{"hidden_size": 448, "vocab_size": 18373, "norm_place": "pre", "rope_theta": 25900.0, "tie_word_embeddings": false, "init_std_qkv": 0.037, "warmup_steps": 200, "decay_shape": "linear", "final_lr_fraction": 0.02, "doc_mask": true}
MLP neurons of a small language model. Each row is named by its layer, matrix (up: input weights) and neuron, and shows model dimensions 298-425. Each number is 128 + 24 x the weight over its row's rms, rounded and kept within 0 to 255. Numbers have three digits each.
A block is one neuron, or neurons of one layer that tend to fire together. Before each block is what it responds to, as a language model described it from the Wikipedia text at the highest values.

Description: Whitespace before numbers
L3.up458:101170114130121112140146146110103129137100183123113151175150113150098097155130124128123152095144117131110135164178122161093105156110133104130147090155140139132123127140150131124104177161138096136111128108115156115118136119169133131147135109133133128121107103125158126118153115112170118183084114144103097134121107134075148154140123152126139082180100111169173147134168113118133072152129

Description: Such/known before "as"
L8.up720:118096100126118131114152102153106137133157114142129150193176100110098125078205146151152138158131169151112093117123181158140147136112139161154131113114085154131127123135188118114144145087157121173077145157117095178150148136127084126135076125191161120133168125169136140124126154149140170143120139150126124137116148141107130100138139167105141146138131145111130170133119160140145154104141
L8.up1044:159089165185160089110143097122080169115131187071131113129112122106116116133172133131134124126115156098146075132151120154152160138134113106090091149099134130153106113137135127143119136131176118135188128134137135112132109114142122141145136073158130135134135128143134173111100131116159118136124116127076148131139102140133138149148158140148132116111168110129108129146109097141161120155137
L8.up1363:160146140098132130119133117144112117128114145098123159152154110101124103144160149102165102171114107103096082124162130140141118118112126117176119099167109130123150118129140104123141076141102142178118102152178146108136099114144113120092127073126127154070125182094159129104137174132152116098091096116076161143136148138086126131127113142117120148137116126131108122064121111127162098138106
L8.up1693:131134092127098098140123121122113133060160146083125130141098135132121131076124120151163181127142134115118148147108121142133146121081145114108097134142130169155164147121160119166178087106093158191116134134145141151114115120157118120147141112138138092135135146134158170111119119135158101165144106124138078130125141119115144146128113122119123142115115137084140131106133104118129129162115

Description: Clause-opening pivot tokens
L10.up99:144128149135174134091095125122143159144136166104144145157080107120140138107148174123117163138110152111137135127122148134139136114109091114132115127096133151147101138111136127108103107151134127164151138151086146133155090181080092139202129078108147099119112128086133122113089147134129114141142129097121159132133080138126146117091150098117142129111198127139100102130086163126194116164157
L10.up155:148158128090094136111102113111153127141106125128118110144146140115148178125118096067120132153125141156120117134104109089134110097114145143158104141134117142143181112097105123125146123098121106159154125134141128107131121122131124128134129120108138095127125109131133096117107128188123113152128148157143156133142082135129115172179116135183140125118161129137113093159138122103127116151129
L10.up186:144124160127142163155124182107099123153128157109139101141162177110126142149102140138126083113130165152113133163155148112116101124100115168087150122104109157129105122151152091113119146120123141147107148150100111190108086123122108157102133141101112095119093133135176076131120078136107116110121094159168136133135085122122122139180142125093168146131097085159140117161183104135128114128145
L10.up299:139112111106115122116150122121087126136094115114131123128106120123132101113137151170082108134155159146130135151108120131141104121133114080115104128126103211147108106125131121100084139126129109122121105127138147099130128162137126141131154101107102141166125148092078154096119104110147215132112147104115129126149119131143132128130159123128177127122108127106135113121136152099139112136155
L10.up372:144130138146155112126127109099129131099136079133099160140100110132099140109146164080091141128103143081150103148129111135130150149140131106118125126143117134137114101147116140133136133119168138175137158119123145103122178122111174140150121158146151106177142110092139125126102161121155136100114157103109133128147133124157147172135108157133141113159110112123135120054127155116102094152115
L10.up495:187119110109131135109198156129161151139162141130097078146134119122155153107109152141087101133098153105103128144153135119094103106146130158090125118173161155116132138129153160088149155115114144140126163177116098135150116135160160120135123124141116124111127159122079101096127112154114098131139119147175122137126113122190121145099145129184109133154136143100122140144172108149078118120139
L10.up596:131139108172116122138132168128130123069139131147127116118138152100134067115162198110129099145123133144077152132128142105103101106167135120136150131153145105112176124100147154098135135133131160138142123137162062107094146102163161145149112134124125115121114093117160142128146149111131148131105141156133144126110122088162157100115116172119109079119130175112087127120125113121070146109162
L10.up663:123138105153115160116123128126122093132122168152077093114136162105131122149135070105141118142134099123104113115157112165084120101099128161146140114166173142155110134127148083118101127110165095142153139114129111121100142124107110125158136133153133151099126119098081111109118142147203141127096140122096118174121155167133134166107160150133094159133109142130132136127193084109084142125150
L10.up703:109158097076114117162175114098144133153119158132125099109131164131157096112108159149119153072107133090130121132158132135090173125114152122108092144140120128114131124127110121120111150141158121152132110131117118155131069117076147130100122124179097100137090103149118131100099120139134152119120208134128145135135118096143125148122108141124152117109136147133144150090110095133151084114118
L10.up839:130139147110135116138120117144134172109082123165088134144103128144142114121147160133141107103127143128130119112132157158121162146118129122111133140100128119131150138118138147131117121132134119079147189171098129144133104129137126109120158110156166106117096112082087149096147122133103143112148079070111135106117102157116132123142164088115114141126156144138128128142137132156131135105092
L10.up844:157110158171156163104125081151133147160098148142147134112133138106119128125158169133127136133082127112062119127116117078114110123147121137133132140105116120128138135123116118081143134116152105097116125073129078125131137134114148191119149072124118128093135098150158103158116150090181111147157110112115151131147145177151129128134111112139132155127106147138143110106109114122068120129120
L10.up1318:157112138111132086156164140126150135119149149091143113199108104115158130127119125122074150160135124112147165140077111118133125094118177097104097120127105146117101135105117119094100127131107106183110114132143123077131125160139119134108105111149135112083142168124158098113126137116134165150133154146102136114121077168170132119118145111175121117163138160142150122147119132112099129129143
L10.up1403:145167124146118142134179159168088150143097147126077128133112135150138138134117138154090176136103138136095146125108109098152089133121139151120109126110084130145110157119096182141123232099163131144110136101158121135104157153123144112137129120100125102144132101163107156124175150113145097107129107140136152122125138108184071146177144130099089136095100127132117129113156101112100084117140
L10.up1517:146120092115105087125161111134169105157162144150098131129110138136149144119107121120110111094128136161122126178095142068137110121136102109118119129136154156128119144133125136144117123123144132181138160125158140106098129151129134172131121101150165139118128182142122094087077172145145142139124062132125168084137051098135151145108138113166126146158132152139105110171164104164078100116150
L10.up1605:102159105122132146124160110088119107150112176088114124131135142109126056122121134081126139129118187097098154126149131119088118099133140140116141131151155115121149125155096138130103103096119088168138109121050088134112126129141107131139114130123110102121107080133103138103109108153123164110130081120185106091125101140128149122102064140109123155148155099133117143174145071129064123124134
L10.up1667:134102123142097181130126171154130118075187157161091135162121149171114142159149122143158118102144164147104164163114183132122123089137130149154105142157120148145154114128150153136125117104140157136147094123093133137142139136116144168143154118116133113157127145109153144089115147111165166156130128106129152113120119160131139130136105158122128172144103152122070091119131130118153123105152

Description: Inside geographic and institutional terms
L10.up500:100139085120119132130161087163138141121156165129158130111119137091120123146120114151119117140140181122115128157113123109154154098087093135121116114130156149107120131119131111125122144143127178112134156149132132134107139123127142138094123136115175142115120149149131175118142168110124120132135140134149136139134125099140098123060165153123114082119158142156170148111121150119151082121142
L10.up518:113156111152163096159095138092074121099139078136114114127060182103123134125108142160088132133077149114149107127158131125125157145167106102131120125151157133072142145127140134140143137143130112147092098137100144140130128118112151170084127095150133122124111106144138163162124124114122081109082115104129089140137123083144142148136108160146109142145158129113110135125156119108150144134168
L10.up559:138132130151134154135132116144157109121119132115160118138141191108070098077129117150147120110148119105128149124137115108105138093133148119153100153142118142120141092126128138168150097155107099167105098145100100111112110127118117136117126086109118087126061114088146173157164090172097109098138134121137179165122132115194132137124141110109089120140134092180134141081136121182115114162123
L10.up696:157137090125113099135124120122115090117141159182144057104104126110131130161101118155102098150113118113107113124142114114130163083128128122157087117105137156131139119113115136127162122196135109221091167149120166128149145106129158111070092084117187126109125072103129185125136113130139139126134145113100181140112140132151132145134144164123122121112126121151152147096163160149144123096119
L10.up710:124106114146119117138109135136116120126132171128110115103139186147122106132074137157163126132125133147090103150131122146132163181166151134142116148101159137104132114088142087087135127099116139135093133123113134082132127179141132136080115101134096150144124108095166110104152114115141137118123140131148146144115123124169099165125156138150153154140132121097160108137147128163118150099148
L10.up711:154146135131159124104134138124075127136140144157114127101116137160120107089089109149093142112133131076119131156121114155133106126099158112124144145117160156112138158143126129081114105151100092145138147124117133165141147151109135121121122147126111102111097125164149131148164140145092148096120125102138168159157103135106157093099142108082131120096110109113152139137171125116112133090048
L10.up744:125116135157115115109145092136073099172071155120119086142115128132122032176092158181123092150143119094142137148146128157098158124120115131158149127121098112121158122128128105130142121132167085136129111165120165139150059125106093102158100110116133103123112096114146107097148127148143134146111156092072107180138126147130128087122127105112121144125160096129128142119175112084155116160125
L10.up893:140144116148150119125102104162119116125100141159066123139095159134122090166080166159105131153110123132128154110217079111127100113131123151179112075153156161176131153120135107142144110138168108148139132145112137150109147097061138122145121093141159127151113089163150133128153119089102128106126127131120148137156145134144132143122106153114107103098119092084086101135112143139132125110110
L10.up930:093112135147168142122134119164139084132121151115172130103132105103128201120097124139124116164181122120154142149106131173163173113183140099132148158133159130134149133111154106159093137147081139137101132133127123123144108169117161088105148163147101227087112145143071139104088099140136111089154142128086114121108155113122148123115155140080094122123093100151149157106163140095119152122118
L10.up1022:169139110109145157109121158176136145120082157164137108097122152141127120083155126125113086112112142107139135158139097094113167170148121142096130137145153114118171142142092096142132112126101131165126093115112150132124136114142151086130109138132159161082123124150118141132134142120135116166114136107123165131142151149104132105098129118117116100125104176171146121118158135109141144115173
L10.up1026:122140157128112126119152123122084131105111128115123106135112183141155123105098125162124082182097138114118101125137135100147143117126131104120139085162148146112137117123153136130161102132123122132121151163130102140127119140135156158116093112136097159140082075122124101173214137139119075150180144148146122148138123125143121157136110113172131095159131115137172177088146107124125136120151
L10.up1211:130103150117105090082116120110165141149090127107122109148101135127074112108089114130088100094102140182119136142125152192093154140134152118140112100100105118120141160104098147114129128159169121142154128116110135108125066122145211086123102156142115140146122100151150133171116130171160136104145106124172181077121101148136095137100107125093093143158110128124120127110115095100104113130072
L10.up1373:130117077114109144084116101131110144095097154100140091138143131150126104128152113152160136137151176142062146100103115125129141107120100100100105138127097116157126116155152121157155137110128102135148076120132116109105108145127121132107125097143129138131117119084153144173133113147112120175144143161136193129098131073146073130104139148092105127098107146176138150123089116149120125160121
L10.up1474:073134099120135125062106129153132176108160124103128093133134097097150116126093113168115120119140157150095142108158155165140150107105144131113118109132133142085133155143126171139120119140106142142105106108152126130097130113123189105121110158066105130126133122163150112127079134106148159109118089117144125083132115135142160081114100113084135142134154123127126152117160132110122107121118
L10.up1556:094135096118131115156146104133138117137146119124136126151117142164086116120101132125124119092131153103136115102102114096096122104171113130135072149110138155109089132126134128127128080144120064105124130112148145164162142120117171127110096166120136126151116096127102155120127118130151093079097129110106109155134128112133092134120161105130127135137107116160139156072131095113140115122099
L10.up1731:175124127123095133122123095123116136075194115155163097144099176126117105178108086128147135116142136122086107116127151068136100110117154085129098115138167180139095151103135132130128147119125114143129119145150141107085130145092134091074095107156096172146165094111125153118117102107151101132132135131184129109088147123156133184134111141130146150136117144143122130132112151132165128119110

Description: Example-introducing "such"; name initials
L10.up50:142137117092116131133123162125086098096124096128143087120124142094097088145141120140081146133117135096117141152121076136113151129087114135124079125167142136091136129169163136146104132118108141124129154135151186136170162115118094145071153127108118093135087142141163138133151127137127160146115139109172087115133119071131147192118122126131139150143161148158107170148155125111089137100122
L10.up440:123115112150144144111123102114148136106108128112127107108125126155163099093124135138146163146129154162138132125133119124170139126106142152122110076135118128133135141113108138153123095109102131165089126121099156118137129145107123093167167069124149118157130132136123148117088137176155105155147117173168107092114102137094095122109117139150157087108104128136124083144123130131138174146101
L10.up465:129113147128162122130127141113144157181123127151083129104104122105154132157150146086115133127165128114099160146098152204156122142093127158153113128097113139130170086116126116093159183093097133164100130155149163093083107123132135074152109104117132140127174081150147132104125155125170126143111131103085170103123124104139098121123127104126159121116140121136113135122154124160103123103099
L10.up499:091099118144119128113142115135139131114130059124152146149142105155142111112118122137153128153117112127131107119116135165144145117140086121105081128110122098113156104172146137120162138130178144146132091121160118153151133111092143126131130136145111153132166116148177172149125119127162104102139130156142091141164123140131121122120124180136142115117129138158119119112115150127093127113171
L10.up502:137088179130134155154082111105124108093131139151095120060164146088125136172157136173149189140155133136139137115122132135112170131073163145157103108122176100081144137142123162149107130152131153145119122139142209083158134118177154143126133131153119099129144098101146138123126121089141092124106135167115150158087114145127134213143146102100131164120117140125129148132094122116114162127121
L10.up646:175110119183150152122120083161103191114127160106129080113126135131133165137068132101138138117132111140127131140125122140103141137106113131161123118097116126115127086093103163130136099137094131152132136156086112082158150097118135137088102082165090140115082120104139151106126141126126158174143093126086152124141080135103141122098124130140160127097157122157163152130128118122079179147146
L10.up652:101147111129127154128133133146129137148117085126111139135110174127106121148092128135181101122142167097103140118145135124127194106111109155148090169134088163136177164130127091109116119153152091103110148144149089117130111141150116144132131172123140125118116166116121148130108107125157170112104162140117111134115128149118112139144149124153123132134088184097142112095123094136092123140161
L10.up734:179108149105123123166150079142132159150099112141145075089116118116112107115090142119156130151138081102141107124084089148171138150117108103129110118130145078126075162129138169134115137103147097126123129126112127127164124077129153137178166124138107107108155190154175155152146156116175111133145143171134103136138177158152116094126153109134131133116153097125131111091141116096132111093086
L10.up782:179134125137116104128123155155127116143164100112102108165138121114113109131128128144120150126144062145109114082147129147146186106134161134146145111094128131134167100127159165090146128120152124155130139136125177129167112115140115115097117137148156165110091140151166141103159119156126093117093141129071154110132112153124169129123157136103127126126135171090130102125116118108119168124154
L10.up786:160142069109126154158147115102084141100097148096113121131139106126074131123130126168105117111155097157140118094161161111134117175124129141094114125125112143173108148118160087122121118087066134124133139150104118126105099135127158153148099146173127135141139171126132115115142194131120145133137144127079120137135147130084133134141151086137115150123166106148126165143123158122160187106151
L10.up1049:119125116116130123137098127087125101117130101123128068123114112159166138108129120115125137124138134140140192117156119159132145167148117163102153086139155143137102156149142144154123116153165106116100181121133184142131112102106132155065103130113156111131123108154126125092129148158129126156153129119083159161149147144152103126177139122149120124169175108141110085150094146123144158139117
L10.up1209:148088088123164080126077131126103127148122090101122122134090102137115146126148174087136124123095101133131097125113106122124149144144116163142111140126136132186131138134138107125141099146145108098126117094122158126132191149170129134097120166184173151114152179143088122092141138138133156125111166136154114149150085162109103131109117090139152164143125155145138134132119173136163148131130
L10.up1451:141118100167096107147127134125100143154117148143108124106132084141120134127166124144145116136105098133126102082125123131121135143149124163109094141138093078177147112184154097176102149142125132134129107120110122118114145099102110132102128124111159172092146124140136159110093121146121109104167146183131145159146124142101133127170105090101141159136114128104109142086101126146089145153128
L10.up1468:141138100129137138112133119117107088115115119095093104150167106147138136135108154144129185108108145135131123137117084093150139138115174133136071142113143137143136157192153162113081095109121157138130088118092095116135147107069124128153137112148110125138128125087120138109156134106152131109099110099132070134148131111159166121151146137102114106121157135121121097162138137114150158133102
L10.up1657:164132132121099100106121122088156116128142152154112124138135098085122140108130170122133147100131154137101081118127121153136161119149158197121118166110179130115126107151118092108141092141152144124104133148162142117129128118118134126117086162167139120102146120116158148069136123130147137118106169161128164134107113124120133130115106101116147128147147138132161153107101165110115098168156
L10.up1714:121182152098166157185110152139125099122137132121114133156081155138140127126122103092097140107088109097131109127091139120112146092125133117103129133115113158162113144134122141105080136156114108139152144128135103124158144096096115140150112131125126120056123143164108193156087095137159098146149102150142114098148149130141111110108120127079132131173125140127164090084142123148132112084146

Description: Space before numbers
L8.up518:101133144114102129149105092123113097116101130106157139131113096157112134134170138170154141173127121137116108133165115164106110109102133174076138134129105169105120088151107102144125157113158131103143153130118105128094097131179121076121135125127148122154131118124103139084125139143145103128142124155146087124103141108151136158139130167177167140108102105151170157116175128142138120125098
L8.up1290:132084150090149126089135112143108111119121119118146127157117121161140084111159144168134127070109076118094128118111103164124106137152094092086136112181128174149117083133122120124140124126168120176149129141176084157129137151121119071103148126132098168129133095132145091128137153141115115129133156139146148133144115122133154130132182137165111124083149114156115143143103134085119151132130
L8.up1708:125138111148112144146158141128097165111130162104171101115123124091130096120125149114152153140142122118136089186150164149116102076120106169087135113133144131115113140156163121141140137102165126139125140164155137131116140140172132174125096157107149109115155141118130129139124139157111108124155136158119130140163152103106133121129149110101164084131131116102103125066100112140204112130163
L8.up1729:098162124159103133138107100126154093113102115112134113160120119155147157126153117128156133142112117128122122143076130141094140122098143085091128150114094127086158092140128113112131136123108144204149116134110113098128129099085107093094135112149120147142133055111153146101120107174125134093110129161161132139105110111162123177161133141087108130110141141111114122127137089130111143083100

Description: Such-as and quantifier determiners
L3.up91:104156125148095100138099096133098117126131130119109148157117088125109126129141111115134145105094148158122121135121154125161124144131133104147125156125109078134113126112102110155127120161151151119153168130153129129120150109123167145118117147159104108141110151128177110146130111103118144128180127147136121139088150121106133110107110130170113126160172145095137103080115134157133143165130

Description: Descriptive adjective predicates
L3.up354:145153103126177102104151173108140094120141109115099095152064140151139134150120147145127114192126110122126130148138124114135119143163164121142087156141123106066108173109173129114142087154136138137157190141119117119141115131137092154140138130116107151099131157129135162144167128157148107142110145113156139157124124130150116144135107105111094152158085054102154180142145131123112133146134

Description: Temporal phrase completions
L8.up83:144145164126111080096161126121132089125142095133094090168135132155162118101144132136130123102140124131143114166130111095117087121102141112162133122117098158117116155101115161142143089127141134123137090130104087123143124131141118158137145166133142113148104165112127150170117120165097153132111121161106117152114117088121132114131158098139122118128136124163125120113173128130110134120128
L8.up743:156121118101138087121142121132121093067138105099116157145144109139129133098121094154123124080101150143118129088166122141124154119131159098087162142139144073126117086151115138166138139134117154118114125101133150100128168119138131132151139118129120133113115137124098129107157139130163152125128127157104090119167144131101124127130161101149124127115116115122116078106181146143135152099166
L8.up1485:182135155124112130111127128127070128111130170159120122099167143122150066139105122149167124121131086166099153157118163137121168158150155127172094128131113137117128125124141134136133113113119149164145098130142138077128152112096085150123129117187135136151123131085123098130151097086136083179094170153123159122133128098107140114080109106101130106105128142089153102120131124162115097125099
L8.up1760:150148121158118114143148101124140111162130119094142131126108085081132144087108149138138160151122158113103141124122140124114120096097138118096130101107172126152145110157147149109117093141136143174136140134150113119104173144155114139120089119132104132104123179103104190116120166153097091121125061156107139173102097096105130119099119148115130092110168106125117143151150137121094125156108

Description: Space before numbers
L10.up14:108122071112118134085178093155095134115129146069133177135136166149172135136107119155076129115126143111107116147141114096133116124119141078135108126103164132144098134131152139107137145137130112128159101097127121105137168156121103157148121124125128099119149068125137120164094119152136163170126095115101134151147145170105132102154145121157097120178131147136126144124135150142203117155118
L10.up241:145099123134149143164136153124113151116110116107115149122166113129107171110136130120156111138106153146113154149147108177134118123125139145113132126156119146149119167105089120116091154113130106125115120112131091135125127144167142110150094122135100141165066131168162103098105144131169156102124130177103193144159166132133153153143161106136169100129139124167164144145102143136095131148147
L10.up289:171150134137147118127153108129065126139088172112095170148141125125128142157135091113106168175132132131126134113104131144153137109176100117102151136146133111126131124106144120131161157117092101170157135106145125130117165146125132116117147125122152102120119125138125150125103100158106127155121149152145110118144138134129114110120057185128129130103100110104106132142181081094151146104158
L10.up336:117142148115093101079120119156126086117075144136133168099131100162107117137147145139160137139136088146122113079127093107081109093108143123134138119118082152135140135141135127123156192117073107130146131139129111120095105187164106076103146091127112141118131184142118157148115134131143150138116078160142164100150104119161130128114161166123092074134142091141077120093129100093112138098177
L10.up513:178131122137127133091157092119094149158118136104158149132136158086141158156145136148124151138111119111086124173096144144137173116077115150088112091123081120114120144099151139139132172117140142154098158127126108133103160135121119137109107165146129139100111167149140119119120100164139123153089148138154169117134165126128155155123140124151119126087138137124134125117118132079159132157165
L10.up526:120145135146100062147112126117139120139107125104109120145134058131179143115130089150108149105127184114168110168120085117085084135091122180087130120137143191140138085130113129094136139129096131148108171100170113130104155101138137115132104108123123134148127151107145140144155144156137145143120142139122155166094126101166142152146121085163130172082118169132122151126145082083146159141096
L10.up561:135140129126119102125160114106121098118133134148132171134109110130119125154106144129150124109129127124110087112116164122168154117152144120164136104111121090143084127105114137148127100097098101169113142107158095076111144118101105137152083105143121136134128141109122118124122134111161137103114108130172133124099105142089124122123117153123106101114126148113138117108150131098149132135116
L10.up762:107123128137170061106118100115084121173096122099146143158134087166130126110149091131124141092110130133109141164130088172122143146153183123129133110108127124141136101164156124128153136148135092142120169178143153164114062162115144113142094102141158120130129126129153155090116102111157138177132118173145096119110113146162095120084162160147138119133134110123107112094107114107111134095101
L10.up935:151146125116113115125145142123139121116076120102140140140118108131138131116085155140106132128111129149158088138146160170173106108133152138082122145123118116152156116142081132130114162153150114167113131138167103138143123107150160122129137096110127126135145102110185145123105133107143103165128073192129126101143123144162163132115120093142086145162143088124159106137133120144173132171113
L10.up1090:167153103126127105138144158188128161144159124113179123127118124109134154125118110131136102109153141093163151073171161133158097160117139122131147110134123156148124102136147122117139112166101110139129143144111149160104124155100083152065145133152168119166120154150154119137132162158137107171077163091141097114130133130112166115127144091128165138098119119112183120108099132100190041110139
L10.up1186:132123136141133124120108131120107080163122077160132127169093146103100107103170118113110116112104141135122115090167138134112095124158143134099155120141118147134130112128159090132172175114158100140127148129155124163093149128121121132123127183130147147077145117117105115104154121125128156111138130174138121110103107135168184082152097101114113129119111139114121111109118136106169128143079
L10.up1400:155145082151111114107121109112129149187161124121112129108121102113154129080136112104151163110145109146112045125139115116144123160171129119096144114146146098143139110139137152137139163117072103153116133088147150124133140112123114107087113091072084123118158129104149145105171101115179141127160130158108145163123134082132121125162125114114143104130134099150157169097132138124170149114105
L10.up1478:164124105129117077130151129103085136095107149069120145092108107122138108129137114153083170133141125103098155128151125121172126122114137146169098091119124125150137137145143131134113101088138142120111117130111088068098114137182130104128122159109108144164124182123157103110130114146122123161105149108131109150104108084130125113134096147111138155150076114132133147172115086089105101140154
L10.up1507:142071096073149105107119096143122121132116093118144186118118118140121125095124147139180152140132110161141113121156150135117144147132092122154125117107082131145111156088162139118136156185115116160114186119137153119088144161137144117101103089138121131143115123108135156128131141146189119146142112138146163132129148125128138134105179125103155133116142138079110150098102107099116142100125
L10.up1548:090109114154120103128119152116102132143131140140120144121112137173110140139107132130137131165113102140123169132093165087123109129112111127125134126155075142138115154138145108156125155106122143129154159106141141108163111091138133098109171120091105112130077131148106136138144140105171083156101145129160104103136122119127119116081136149101094139158151127122124137123139124091146150125092
L10.up1612:190174110147127136137140126100114101084132162072174139136114094100130149139148154128117117138145170143118126120132138124109152142158155131117152084158129148139131116095124097141131175107138162158084177127154120165102146145108148133130114123117137107095173100109151122109136124112121160133117145142113172161079149163121139162064117106098153105091143131131150086107144112075124127152135

Description: Comma after fronted adverbials
L3.up1563:104169113145153162124145160142105081144124162152116104112115135120154096133095114134121129126127140092126129175147177176126153131169150126099131125139130132086119134166120128098164127113124109156161097154088101143117123100137165149178141138133120117161106151164130104151103074155099158111097058138147161107111111106109158142143131128126120100177139098127105142112132076171129170105135